Weights of a small transformer language model: MLP 704 SwiGLU, rotary positions.
MLP neurons of a small language model. Each row is named by its layer, matrix (gate and up: input weights) and neuron, and shows model dimensions 32-127. Each number is 128 + 32 x the weight over its row's rms, rounded and kept within 0 to 255. Numbers have three digits each. A neuron's up and down rows have the sign that makes its largest values positive.
After each neuron's rows, "fires after" lists the tokens most often just before its 100 highest values on Wikipedia text that the model never trained on.

L11.gate605:166119117137123148081146161146159112066139124136131084094071131142159145077115106105110144107076109161073090161108103145144121152154179203153084145155079138167130128145124114114099146142136151129137183099127129163092142179118101144064069075080131141142139181161148066119100167063145108142
L11.up605:145114132064139150099143120110137176156094132091109072143109135120086160086167088098175166121150127166110128121123105086133140101116143133171144172160077115115176110123125167118045109157118122135140161085112118127111128113143098029136055147057070086113118120147140095098074114166092106082
fires after: "\n", ",", "A", " Sp", "us"

L7.gate431:094103097174088093071073111144075192147102129143084116118127163148142111133089123087171136122134160174175109070146087122119140135040137114106109173106165159155143125118193123119115124116145139150141196122151155178137150128175054173122126099102130171167113225154126115130114125085114129143
L7.up431:147143059133071123120105154150094143145111138108100218104106130092192072081140120199157097095129163128127131095165100117146125100101125116115178092137140198113111126096143104110111088120131120106167146110157106148062131154165127127154139129107055118122168114082134108149166178127124134159
fires after: " P", " D", " O", " d", " Un"

L4.gate582:145146116161111089128076094146118124073125177161117130155152159126062201141087072114143188117125140179109214111088110113076179163123129122149141155168132164155120180133127078155119165147160123182099165090100147117120203114134148136112170176103154171142116130165136134106088140101078130084
L4.up582:078142103101094121148090112189162061115154094127101130132141089107132157112106147151134136069158118142148134116158187105121136130155078171181179209152100159119086116128116122171099167118132147153066146053131108121088090149080111056113169167143124153136142043119137140129108135134152100098
fires after: " Y", " Se", "Y", " Sh", " World", "a"

L12.gate165:171108091121122121118160087131067206146126136099048104146033101117100145136108125071185133100146184130122149089127128164075086082119111136153098100115140173124131141129130121157078172126156118082133103152121179124099102141116122100148146127180114129099111157107112130145077121110130163169
L12.up165:135170096140099154081138131095084162151111069144122086122129128112108130130109143084111105147161172139148160058162142101140119128159067076095097107145150170108115087079116116142100119138130139092148070132160093120152131078165143128104178160176113176097065156121183140125149127138094173131
fires after: " on", "\n", "On", ".", " On"

L8.gate453:092118139135085090115169103107183106079149197144099096153116124113110156052121061099077114111138086157139155146111125158158119148153176117135112092163142144105110105121119070144154125109177146105122140144135119114133165142101120146106134130114143166059111172135120118091109134066128094134
L8.up453:126140085094196158137159093062080115137104172100115143080105160116114106079057144128157220197112101085106207127116074119133178095130106134079123140127154115140188108075112138083128136087113179080103087187119092161098159075196084108128160160142115071153144115099134098061223108122089082110
fires after: "s", "m", " M", "w", " S", " m"

L7.gate669:130110170159111075148061170119092134163112121142156124140080170155115201051119135147137144172056101119137170111141137170091146115154154135161101172160188137150143069160112168191100158152132140128098103163136109150141195171149096105127185158136135134094108134203142138100087173127107131133
L7.up669:101131075152174128103130092124164121113143129054179129137085154155083113140122188161094178130129124182092133164140125161139115121113133030039096143104166153174173061132149139142112117152115074208193147132152159129161124127131062136121147121066171128144163119141096137138135179127158157131
fires after: " A", " a", " O", " e"

L12.gate638:122127171138130079129142117094102098110154104198085091154183096176169165133114101101160088115098127168107161081074095113146117141116110175131111163123103195106197084039080083164128162173128135109126156112108149124113166184135165104118162112142149199109115144142190119127136098130128068144
L12.up638:141130113114112107154146151096151165095091099133093107141097129075127125159098071133189194198161120126126162100124051100123089120149110133198109160083087142122083131065129127153083161105108117184124147152146154081126121109157128140167088126157151059088122165098125177101152116105165092096
fires after: ".", "\n", "-", " \"", "i"

L4.gate10:139090129094103138096121076038115159153134178167143077172122130155104090073072133129132124176107128150129103094142132142064127113163140113120086137140211124149151123085148151106170151127127069111079108176083079113170101115097099118077116131110136140065116112103153183168086113177133159175
L4.up10:174159114084078170107135115127094142128146134088167156130108153105100100108120158130062149091099186136142187102112178134094149140110130145147138071192112154216196159127158111072151106190122116142108165091112116184151131135103137081155162155114106152121084132164111121150154083165125085106
fires after: "al", " (", " A", " al", "A"

L9.gate339:136113098141145112121083143103094133122122113112105132115143138111129164105097029095107162140080139176153164114147095111088092178164139145157171185164148100170045173138124124097139138204165118145123107113083126134126123145149103085174188174180126129092173136171084122129183106089159113134
L9.up339:172091094092148072146174140125054128116149064098160144126147106136129110145096154176118171143124153121089082158153076151100135150101151057171064109141111069106199144145154163126180114168185167132187165122166176185085202163164124134123130181146083129128176060127107088125185129095127157122
fires after: " B", " J", " T", " W", " Fran", " K"

L11.gate74:183103131146142121040164102130118190136092163100076176119146114119113141144163082101107098170170135123134129102073154125084135137094124127165109119120149096123168126048139095110084197120132157123165155157128139156082150198122127122064097173119078141108032170138098111131127084105146125182
L11.up74:152095168102199156192135163126066117112137106093125092147155143090120181110105065076145146062141195143130135122165144109118107116148122127141139077098119098076106127063096177155081097112159129107137118121140130139143120149128166105124106165099167129091099096142097156142092199180130180111
fires after: "\n", ".", "W"

L8.gate451:107084102176164151107111129140121178164149117106122073126089181119081147124132146148135168126103138120120112182093125207084169147145156136222148122107084121136136196095138121103169177174163112128120134155117099148169162093099104117115103114075150177101084145142132117101082092089122153158
L8.up451:127052140130080137103121110146093146172121160119122057143137118159136143154137132160114182102090118072135078070095130157097135171137147165148125069108128187119163093121135108120111140137164191130157144092143106171168107087090110152123047157187160175168136135141130110111073148113091110112
fires after: " B", " f", " b", " Sp", " F", "ab"

L2.gate140:101134086168112150137173134146165087095143149153162138135081156191172162111144108090165144126073181109135137091104147139094130084160119163180136142029174114123138145129150085116196127227109070125143090160112149061152141105162126130188110096131129147164114103130152098138128087116129109134
L2.up140:122174187171109136115158102175109091023131119169134139102105105141115125139158074129105145161204128178158155171060112129128129102084104136135119145087130085142107095098122126100118121144120098182174085154102174076178163111161164118161177111133157188185089134156126090144149126109135140132
fires after: ":", " record", " deb", "ut", "ed", "0"

L4.gate173:083087099126141074120005096116111142107107117162081156140053156150117173106116099094101111118117133163084208121085091147126139130138154085148110125125150109172073147114126120087163167150176111141155185165136143102124154144126145182109153158132126149159111108129122142133144179158100142147
L4.up173:043104098120080139121059102120140099169155105086112176163105155147122117120116096128153114140092127086150139125127138098105147133151163099156145119075178101146098123157149135091117131135114136081149158097143116102101155132122142199106134170166115119148143090080085158156153140162123138122
fires after: " K", " B", " T", " F", " C"

L11.gate213:145103145151102133045135145145116141135162150191176151139175150153073149101098097134107126116114156169140134132175118127100079141167102175132077119110138134091117150172114110136133157128175112132162091142159162141158144188146117148095138110168191187122085127126089105131079064071145137174
L11.up213:152114190082148127100146124153122107078114090103134077160119160165168121126212122080146150163090079137155129134205074118154137075158121074139121158076109137108168163160130129095134123090097160138096131086127176154149083174122144117114131117168104187126169111117081158155123131127099113135
fires after: "\n", "==", "===", "===="

L7.gate572:132071093155181091062091070124101169148141126084159120150145208154112129042102172117166096138148153139142129092125168134166168147174102151179144133156134114157124149100099091126126147090176147134117139137123157124125167110098077131176089116083134183152110206091116129140154125164167148117
L7.up572:106123101099088072133144090184108067145093160162105155082130154164161148064152125123127082146128093134189133112114127171135149121088171117075124044076094127099088090157122064084178159158133160173180119197134109113097126107128135109137152105119074167082062135128179147156085144164137130174
fires after: "\n", " C", " P", " O", " A", " D"

L4.gate263:120101108143155156044140123150099112121138163152082148105172187138126109118144122139046113118111152139113113111177097130171163157115148112168127116148110132190144110065076172093091159121127130120166102152117154142150112114135116116177154086033116144099151230130132180140141160109078130138
L4.up263:123107107135115158120154104120140046157101124098150175138157155133157083139143115085125116135148110136143162096129128163125155132143122132147160037126097152095091102135162106115170089125110122103120180163144099167097135130093111169110108103162109131093122117175096129120181153164128152157
fires after: " ind", " d", " D", "D", "on"

L10.gate385:166110124102088123058112090141103148147147136143158089086109088109126154054208097093125127152104063184143143170124096170114111164122068160129090165162074150076158196135137059053127159120169186153133153123127141047125150123138087156139131100133118204116079130075134102116058108105115133168
L10.up385:129067028149139120124141153070133138080156148163121166125158123175130144092178132178144131108181152176168113133115107151142079116179140181203189111110141137166080129141122148090155134151193140124166099146091097155114153134103164100103154143152144138145065131136108135125116157162073103181
fires after: "\n", "S", "|---|---|---|---", " S", "urn", " s"

L7.gate478:173093107060169149132091094080161149091150126128078109151124205101107157136120104134129078132108105143127132132110087196097156091141140099132061139139179169160183107125092110152177141131173140088134164177087101158164160159152082105166101079081191155127113142126134109080142102150151113143
L7.up478:125112129139183147126173113041160097121092143089082139121135144191154160144089097141134165127113148109133071062107108151098132124124087091123164118087153148161154100122129100081138152143118103131068096176144084154080154178100109096101164082149118145140152178133094167157085076135093128079
fires after: " m", " M", " ", "ene", " e"

L4.gate458:096082063157148107085165135131179219135093087132071148133065150155120178107131092139132161186131136129114089115104092217097104123116074130151122152146143118122121139102120133118128173098142077123166068127177111181168102095167134144158123107103167140130119103145132136107170062149095089163
L4.up458:152066171149141105130091154135049125125122134131089044105139108123069157129145174102106205140089134087076097129126056094152130121136173126083131112159098095114165085097149176071118102168200111114179131113142127133062135130074132121127042145143108153129123106118133149080184055116144184087
fires after: " f", " le", " c", " F", " pro", " C"

L9.gate102:155117147061112127085147096108194115160150131095091135106161186118128112095113154093122162114092131134129105089115151140073117131140096142173045082206145153118177111145130139134143144153133157121148143158096115158091114108157075123109151099075146143132108128161146148108131192077102106140
L9.up102:138109108165176131132146131170120097103154127162154179146095139164089181127127167125104111114086087170153124105131156122103157130144129143189125096150128161124088156087137083090209162119111135167121146139129095137111121173123093132140100099047163109080113158090154135160149159145135138138
fires after: " M", " E", " J", " A", "A"

L7.gate121:148087113082137154099151155091097160112132199095089101144143154134131125082118098141075117169138159184105114113092128130140139108149116124102113135128149152153121150068103097154112057148136090084195142142156136130168146165130041145118079123120090121110140124101100189137105046134099142133
L7.up121:130154058109109153099205117108135101075091127168122130109123163101167144116132116128109116132078062097129116090147128101108129148131157103147091166121133150132155082089128098181179076131161140119143100152130086179127111120131082113155136107049165186146094143177132168150154131219134142151
fires after: " P", " p", " Ad", " d", " V"

L4.gate698:153149138136130097129121147131120132089135161147115117125113142097093140104162128101115124122048142117103080138156132130076175142169127126123142114169099182183130170140121122187103160155162119132099064133136091156173154133117157116149150093099194164129139098164165118133121113140111088136
L4.up698:091152153129096164111120104124118119125109088113100128160094138141097088139145095088160164106144157167117104159149174147111146129209100140243097096186089132125138186119082116180156153149108116176122060103082047128174153162112182131180159131103104134111128127133151137115108115138119138134
fires after: " y", " Y", "Y", "oy", " High"

L4.gate517:160050187138092125111085156073137095101135138149183144175122163182083094125100113131064151116157160164082146162215173149103133160161151068135135131131187090122110092109092151098097091114131149153116141147115142182179148156127120109119181116113173103135147127120142159102140125130141201133
L4.up517:108147119122184090131153122106115124143113138103109121096145104137058117108121136084102215140119096159125142138140140112130111193120066110133140202099174191153131155123132071100102117148189124157111131119129132101146111120120101109138137162132148160174155154138129155111128132069126144133
fires after: " a", " A", " The", "our", " an"

L9.gate146:124108122146083111109132178139082102024089129158084142135114144097112148148094150080095069108117163178062127124129078137132154119166148132122112141161052168120133159075152100162159124123176092130123124142095132190162108123129146121087114089147139139073118107158087113149105098129154136145
L9.up146:119103125155112079144137147154175191051069121135119132161126120141136153146137121087095050159095098110141093170115085140137155138110159129121116155119131124134081099140190116164169117107145131151105135112147147167102100156142171098084135118160136136080091123114141124124119160108135110107
fires after: "\n", " \"", "===", "==", " sub"

L4.gate313:175130078129148105075164111079144178126119134140070146130089121127153133062148111161066098169134120113088189083056065133137116098148135111133093072159155135096131072124176107102113126105184120130150093105134108119157099044155139187086128148101169091111106198094106107116144123176135160145
L4.up313:058101145145138065160166180154142102171094151124105061113157165162137101076129134131120130133160161144112024208107130152150169121133191100179080114157173107101175093128036115165165109170127095090163125126185172118120103099111137109165136160121141140128121148128164168109091099131130175091
fires after: " c", " C", " pr", " acc", "ac"

L11.gate117:115103062112132109096114107127129102092154162112119154104113146198130181126101129179159079120131171140119175101127095141096105163216127121135102102120182096127118109150152122168144143126181145125092124078146163143128113144162133101163192102140143152102133112169072122111172179129118131147
L11.up117:100124157099153171120123099158140109115135176117048148125094114159030174132115098131206151142193108134184104131125120159080093117169093126117064114091151120130125117123177139148098099103132097112147062135160146192142126118149102109139107135139154107105117177154116117112176125116084088146
fires after: " |", " 4"

L2.gate236:107095142123151078111099118077120131138168197079115166112129117156114138089099091093158180167094099164116156113120156145139075124151125141134132167132133150151145104111163109094183124130125070119162172174064169148048136100115153201109138196131069162161109095165133133139082138155153143125
L2.up236:146111099163087114129104146161102090108125167132160185100152094156134186125101092108137158120106159175149190125135145122145105142114123140114144180153121098168137082138157111084154125183141116153198177149138173177086129101113177163119120193159123158159145102198120107188122092173161118083
fires after: "\n", "|---|---|---|---", " ("

L7.gate521:127156120093125130124091105126096173085110184130162118119116121121062125100182145177115099154103129120113155118151125121104111140133200138105146169167169202117103120135165094094204108128165098096185171163127065124166122179135122121079101117148135163193173154111141115112130104152104124160
L7.up521:110122121128146155110213085150128117167148076092190104166172118089135127054143116200124162112109069169139134142111109129121116121116091140163098071081094162147173128140125117076129103180110155147155178163156078183130105134050108150130093120114152142116115113157086078094201125100116143141
fires after: " E", " sub", " e", "E", "ig", "ort"

L8.gate199:172091149096179126131063114148128138145155099141155136123170134071097154120147154184078104129115161144057109113084094156135078083126098141092112115173170141120157169110171139157139131179142153119110132096168135130161127155166135140073111140147137186131093099136139179115121181172100150098
L8.up199:094132169173115134089109130149126121139183133115093134119122198207105108149080117144140172131074107143126061160156131132174091113135084161079154058128124033160101140103114160054144155118097122151151153129104125127110095135092167139136109080155118166113118165110097130103122162075151121122
fires after: "|---|---|---|---", "'", " ", "I", "|---|---"

L4.gate611:137135101165175065087126088139118173146086138189087171094100199180117129095108128107111089125136129139101166124124098117158148105106138080135131139168061108145142126074131074097112108101174086126167154135163117147172135111152114175129121130169113201133109174188083118137109151108106127140
L4.up611:122158089170113130125170114166120112190130112122157145112135173180155140143122130119110104153117114138150174146128165082159144133116172092087134157133060093100142122117142082097076062118087089139189140107133115143168104116156109159138121121189116157120123151162073159135088127125080158126
fires after: " t", " d", " ch", " D", "==", "C"

L2.gate672:128109166152144065115119140085061137075101134147083097113162155131109176088094080133131141168120100116154255097101124162130198126123140140122134127103144141144114117123134110083131146124138083141167164107079120129190155143190172148126137136139124158121122158168186141158117149103075157170
L2.up672:110100103125106075107125139089048170082106163160113120105178123142118180099091082129171140146097160106141178135123165145103164096170130129120155122083105144151102149128121154085141144095144090157186142136096168050135212136173180163115138105128154181129108150167150116160109146148092187171
fires after: "\n"

L11.gate174:130070108147154128146164184120167161110154133104076106161140089190158193120134090098105149117087098137130112136170092168127142130158121047114137174220133127107178122180120137116132122135134146074116107146165172179108140169183154141090132159153124158060186128060118130151175079080087122146
L11.up174:147120141141084102125136187134159111095098113150140128139113113080074123117023128139172105158107162067140155118118079120125133107133137114086064092114172176128117139129128169129088165077158122150121096141153091168125135126157100106092110112196148116070141129142157119124156144062116141124
fires after: "==", "-", " un", "\n", "===", "."

L7.gate180:075085105122163111134151154124116155117104126179112129138128160158135146127096129138075096136170152230094165111092112194173127130128147105110095093218136203120192157115090066124162191132173123112170152187094091115174167070148175163126173085117142106130088176162076143123126082137132151074
L7.up180:105151109079140173095126114090080222159141129153147080107107129123168151147187094131145165147099126152175165111093060132197101157113077119081099080113131149173202154180162104114154162087104119121120108186123119065138093124106117141121159099135117102158161170128072085143131079115078130125
fires after: " C", " c", "-", " G", " t"

L8.gate16:193143149123153136126141101131149180073129131124125140112067077093179148127137145117124134137079074125092111142136164144082105070156135150134096149134147120054208173103118148139096142064195126097197175065139143172134172124187149145130111154110061143184114170112161131139199174115114131122
L8.up16:156150132137127169101116159148151168161129108180109164148100137166125108127161120134123074112107056125111121112121127085100079107095136163076142142144108119112115133076140098113184121098123131129129134170070169139165135156216079107167125202093096161110104147161160151164174178146163172141
fires after: " T", " J", " R", " N", " M"

L9.gate148:100105100177116046143150162106121167117178180128154144132141133109164084130174134154145143123063090120116081082155126136131078099159105148104082098171084121136101151117107079166162149132222112176097129126147112101099212128076061169178134117107098125111202122163146052075114134079113169126
L9.up148:152167120104156152136163154118114121121133179075122121126163128138096142095129153158135160053122143103083104116130095135065142137177074091120097155109176141139112100157131154095178169123120160122108175122073089146144147172075081134148148084121123098138112087151137085094186113138109138106
fires after: "w", "m", "st", " St", " m", "r"

L7.gate601:119101104154134146064127117123127163114108095143162106169167165118079217109120128120129136130101137165064126126142142055076152154149096096118119183121146100164146140150134168157118162091168142160144123134146184100179174168144196072159161137115120175137137138124152178191150161112075147077
L7.up601:078091096090204131064098160158133161174183122160112187124212108069086168119140163146167111112162164182157126146093156123112102140168051152210098087115113155134143119099134150136123154139126092166153103111141143116157092122135091073128148132131119141165089176094114135097187192164123123155
fires after: " (", " \"", "-", "A", "T", "S"

L4.gate537:173107102111145122102137084112123176080111118175103149105097192102155210100123054088171127100077143137116166073119098116075074108154119103115182116202142170144137152072193154108161158112173122157135135143105094089147197161164165158101165137087086146146111109133152188165140171193097092133
L4.up537:140072083096079118098119097180082142159096120133151139153157179076130169135095127079154133162117135141116206125107084096082127116140130118134077157110136119199167137136095176165068126165136159111133128165141130122098168135129108181127110089150148135139101149121168172133138188156132142113
fires after: ".", "\n", " ", ").", "1."

L9.gate570:105078078141109118103101092108052097160098160171118126138111184127140156070161116112159144119163152142135126145103138158076107172107156186151098115171124120114144156094152117173141145123139059166112146116161184143151143130111168098146162077135181126141084171196088109132112129161141124128
L9.up570:080129113147120169098144144135143119115144079121174117118064155118119103078132127123135206134083114161124149068110141108146103146095121096175118123062174089136112108135109112129173125108111130081162166150102157121134107080078082192181110109140161095111087169088096154079107155092050113141
fires after: " K", " R", " v", " c", " C", " V"

L11.gate92:080136102141110145052176089131113131065122116163102096092105134089144188099109121103170107147090065148129113158083110153156161099190133118177105123100107124118136128138098065149162128138175085097137166149091163118182092109087160128049073131181182130150105124162108106085147094112168136166
L11.up92:166071138185128170102123088136136158144099111149086052182071171140148182157145125130155173182116175166105107143124129122118113072121122132144136101139125146153122108130163102144154180150115156091164107170120143075082131143139121132120136151045094116082142103093168121098121091134070120112
fires after: "\n", "-", "/", " |", ","

L11.gate494:181079137086149111104174140149157248183113155138136078091170148081137162122136100128051096126137135144121167141154127142087098102189123136160080090141111135111155147110145132070169159139154081158136121168131060122123172208064169190064113124141148137112089116168127133135121134101149145156
L11.up494:132049141096119139089173177153124140134125148079131129187082105133111170155150101116103079126166117146125072110102089104097131097145119094154124123175103153131164100126148160104138120139169101079142136147168154169128134118131119141142053114100074141061117082104080088113157157173133122136
fires after: ".", " W", "\n", "s.", "W", "A"

L8.gate238:159098109146132129145065084101087176159103139093155147104087153066071141148132098146127099193079116145092094065112116111079079100115121119110122095184155212122142136140139160167123133137148127131181136149159110181118190154146107140166129138110087116122106164154116145200118089120088143070
L8.up238:126095068142124157114131112066132207139102080100116127130085130106090114103116136171112180114134104128121171167106170098166163138036157093153118137135117115151136089164062124112124123122101129086181139122160120149122102154161090159087175202119151143128104109060123177153136137138080131108
fires after: " E", "E", " J", " O", " e", " he"

L10.gate565:151121129089137122126102171149103195126145156135116167111103154115113155115114146110125165093149148134071136085101103177113161168141082068115101129157134197103155094081159122056101124098145148136163159125073077178166139165136170134144126144147130117092118157159127124140127101131118177133
L10.up565:118108110068126110128139180103157121070108138128132059132146154109109162077166164123116093080189190197108171174108112088121118123214179110142130126114138096198085072103151116146112125133203080122146108148104131111141098174093193130112065152093080099120106143149139171174133084136104163161
fires after: " S", " C", " M", " s"

L4.gate555:078104092099100117131087090077090151106125126134133077190095206047063182089104105148121128129068141185089124116090079139078118103141139102164106194106133154177124139129159078173160121123150104147115182129087097139199114175119163161151079070062171144176114147161147149173130113125098156118
L4.up555:088095108105114114129124156097116123082164183107152031139128171151067131089159120154110116129093140153115115071106142108105157142129128143125087165107095131146132120169134118073107127161177104135127168194156054139150116122067140132121176102111163174135170132184144152068133121120161121160
fires after: " E", " in", " c", "E", " B"

L4.gate238:159126119122114169103144091137181142128094121124152165147114147116079190087095069128114152116112122196100151137067127086035147060133063144111155146114147088171117172114165104128130174181127100121101145167083051132203176143177085127167150120124162118102137162146106184168082178113106160085
L4.up238:076176152192109111136131115074157125142120127151089073145086125131061098135130127095113117186162133183095130148048108095134098084134109125099098123109116178193094181123126159147125129044162117148166112141156103101144123118099135124169097175126158126066198140167079145128134138125161174094
fires after: " c", "C", " (C", " G", " in", " C"

L12.gate79:190127147158109150069159088107101121112145124162139102054074163153138143052135095070085125088102179160146089146119134112065090120156100112117186143172109117062137137092095039138176166096180101140200124166160116177195162144131068114154168136123121134109062152117121119159089116112092115149
L12.up79:098077115143061147124123069105167099071091148129147116128181114172100150120115082132116158097119149136133140148114148097151151152147078122091154127164114131162100078102053123160217100120132150110173167094196128129129154154188165084057159205120093115120141131166158161139071167207116110079
fires after: "\n", " (", "|", "-", "a"

L8.gate285:120107092120081096078130086101122134120109154144172132098158131069142102118165101133120137127113166174086108130080096139171135120092083109083101086146082155130125123102092071167119155132194140131139078148082084147138145136139143154136126199101111141078160236170107100098102089115088117171
L8.up285:148098120149106088067144159128149219116126135173149121154133197191121184109090133080131118114132094195096038095084099106162164111118122073180129123146071147155081127123100072139118150081118170070143112181074146168133172141138094132134169132088110108094068116108112137069136087100116094134
fires after: " S", " s", " c", " res", " Res"

L12.gate301:118089132073119146156152111155088175158107125127132127121123118130095127137092126083146186087187189109133180073098110180151095089082069069109111184160151122123155126092121140148176173088124108100134141149112124144189144162093174132157145147098154127094089182179083129156073097127077133171
L12.up301:079080093092199135150145135165092106171138119084122145122180123151109074136141161081176176130148151112084161145098173141159129108138075106073134171100109141042137125089135138114173114113143131121127125161147152158135085137068150152097131132125110098122107167147169070150128090123105147150
fires after: " on", " |", " On", "On", "ic"

L2.gate241:103192118151127122133117166123104139140187077109122092196134108227098240097105113106164131133092106115121163069134113147133079147089156169162148163143134143104108131136124107142178132157113042120172123137082153111102160122145107130132095133142128170170116123127126205136125114106150091108
L2.up241:128125107148147152106074130179104086097189152118139118178104164132134093146106109116157078100131134100085187137144140085110118163154139145136182173169156143125094162141138092143177119167115096086132154178161132050104196162179135091128130131160182226197115081154100116162165100156209103096
fires after: "\n", "ec", "ut", ":", " appear"

L7.gate399:138141081089186149055120104126151135158135134124150189080100143081107147087112108084140089140094148141076185137154079114160112118155066146109143150122095144095158175104196117124206138110181087138150200077154111097164135151119161104141075187118142142143108179125103140116125101082153162132
L7.up399:144125100144156104118151099179079139105183115115087112120143076129119153172149083112120142117165121092136142156165086129162109135157163123185137103133132039071127097115147195164132133126102158122163085152124172128084158133083119090101120098176117149121085124146132152089152148052174100172
fires after: "|---|---|---|---", "|---|---", "os", "iv", "ts", "at"

L9.gate640:195107101116178195108140143138138148179101105184097114145127157155125114102094119090136097177138162129152103105111110184086098099166152106088136098126131182119133144090158121107197120039194087189118185151149153081123135101118135161130126107116121140130097105060071130086148094180177146174
L9.up640:136102071141118129164130085174095178042134113149093108133183143192137114159100113102153078120107096133098086141128123114088094089119084156138164172103145158096125128075161073158117095116126099129129079134127113147166156133104131132169105113155076139157065142074157106157122085064163128108
fires after: " Al", " −", "°", "-", " +"

L8.gate634:138151134097123108055129076099204096110128152055143087114127113113137215075116094119110150179107113087085166098122141144080128104140120134101109110112150118124158065115048129057174142186135124143161176081163161073100185142185124218088119128084099115131110106133086115072109152156092096123
L8.up634:126125100122117091126091156179126196065116119141127099076134113199121147082122147143133144188137171178141195173165165137071142080139079129128154174107121134110098077100146141094106094117140109154168110132098169133136084126147116094116120128159122111066110082117086108131139114116057062142
fires after: "\n", " s", " S", " so", "us"

L11.gate656:182151130095100158096128093064116154070121149181145116129103159154117163114122110113134150139136094119140093136145131140082076105114159141127147117177148102156071138034149098079130174141154206147152132179178054123108088177164112117140124117158069195110119136123174146129089152115129056145
L11.up656:122135122130154148127113131185167114124105141178111116182114144176122096147167132145136093124188163086135131130148103131110144096123150056083105195148164099090151086098141189165193120114170126117186194081105152103137119139182128131147103094126197127160131125131182112147090158201133122185
fires after: "-", "\n", " •", " Party", " T", " "

L11.gate42:131119151151131122115110124070091148089113150130167063104139143181193184067126126118099108143152130097091150213098103168040105082097153124153064184234133086090165105119160139183165141126125097131109087118113138114136135107163116143143104142130132150147120180112091182116083170094124156131
L11.up42:107132118173160115163142178155208080114085189178165131180153107132124095123204137162085137110113129156154149066175142094088153146172137106116161123147101170119132123150108091166182112054115113143126090110135142147177105137149172129092137120125124190148129130145148066092047138196164103094
fires after: "\n", "-", " \"", "\""

L7.gate11:169048136087144089142101132100104045119108128158115150123104153122121141113125128057081082124148136123116149156184099112121075050121140105064094148166123127122185127135071130142141141131126094133150173160109144137136128141083144140150134135150159150166153135117112160143142164110105128133
L7.up11:180118097121075075088136154182047166058164143176096134065131147161104125194074135197137140135159201138054132211148108103140130138103134150135128106137138140140114164108137152132162164086152136149119152184096203157126135134121162133148071157153145112108143088153151096116169144103101149117
fires after: " T", " K", "ok", " At", "et", "T"

L8.gate387:109152179147140127120131138158119166146107131144106098118118132175093118084127146108151099141159156152145096113127128154075078108125124137124120133135094122170114080112160086122178138178121128104103115125108059118149120153133089154217191140109123135085132184143095108119182060162109122171
L8.up387:137159135096146116131114100126169138045094120114080151118107151150139137157208082140155104117078084125136089124115101123120090128136126140105114075157152154207125143069137110128167110102103063102125111138135099122137167134158086098132208121165080122135135153159174164158158095063105219131
fires after: " Al", " G", "-", " J", " Bar", " Bra"

L10.gate380:146051126140113145112088092181101100099127204176085127193097151110168092099091145088138110117149075177077179138127061153078150116084086089151102097136176146131209121110125126073095129140177127111161168127163146158133141153119119139113143149105116146118086181137097107150179167183122183154
L10.up380:106126117136121144109088162137201120149154180150169138083100125043179145163142091078174151125097145123125136101121142114090146111114084098059114171162194156120135119107123157139097086175116117117189142126146061095163108116188103172147126139085128093139082163112109163122152125218049146138
fires after: " C", " M", "ad", " K", " V", " on"

L2.gate263:177138100113123133095157158174113137089082162132114156100127080216134162088131076065140154111110123172106124086159118126124113124132106108102123128076065168164122100146165157091116171142130106097155181155069140173084114103150166168104139125134131147101103143135135204142070116123131073095
L2.up263:224109161150143073131147175132059107141083097155084168125162043142122151078107107073180114138135111088126157151101136135111123094086103145069202087102112153145174137135134109146138116123110098099113147147113143124154166103125154158143112062124126159174075110173082112150082163057095125113
fires after: "\n", " (", "===", "==", "-", "P"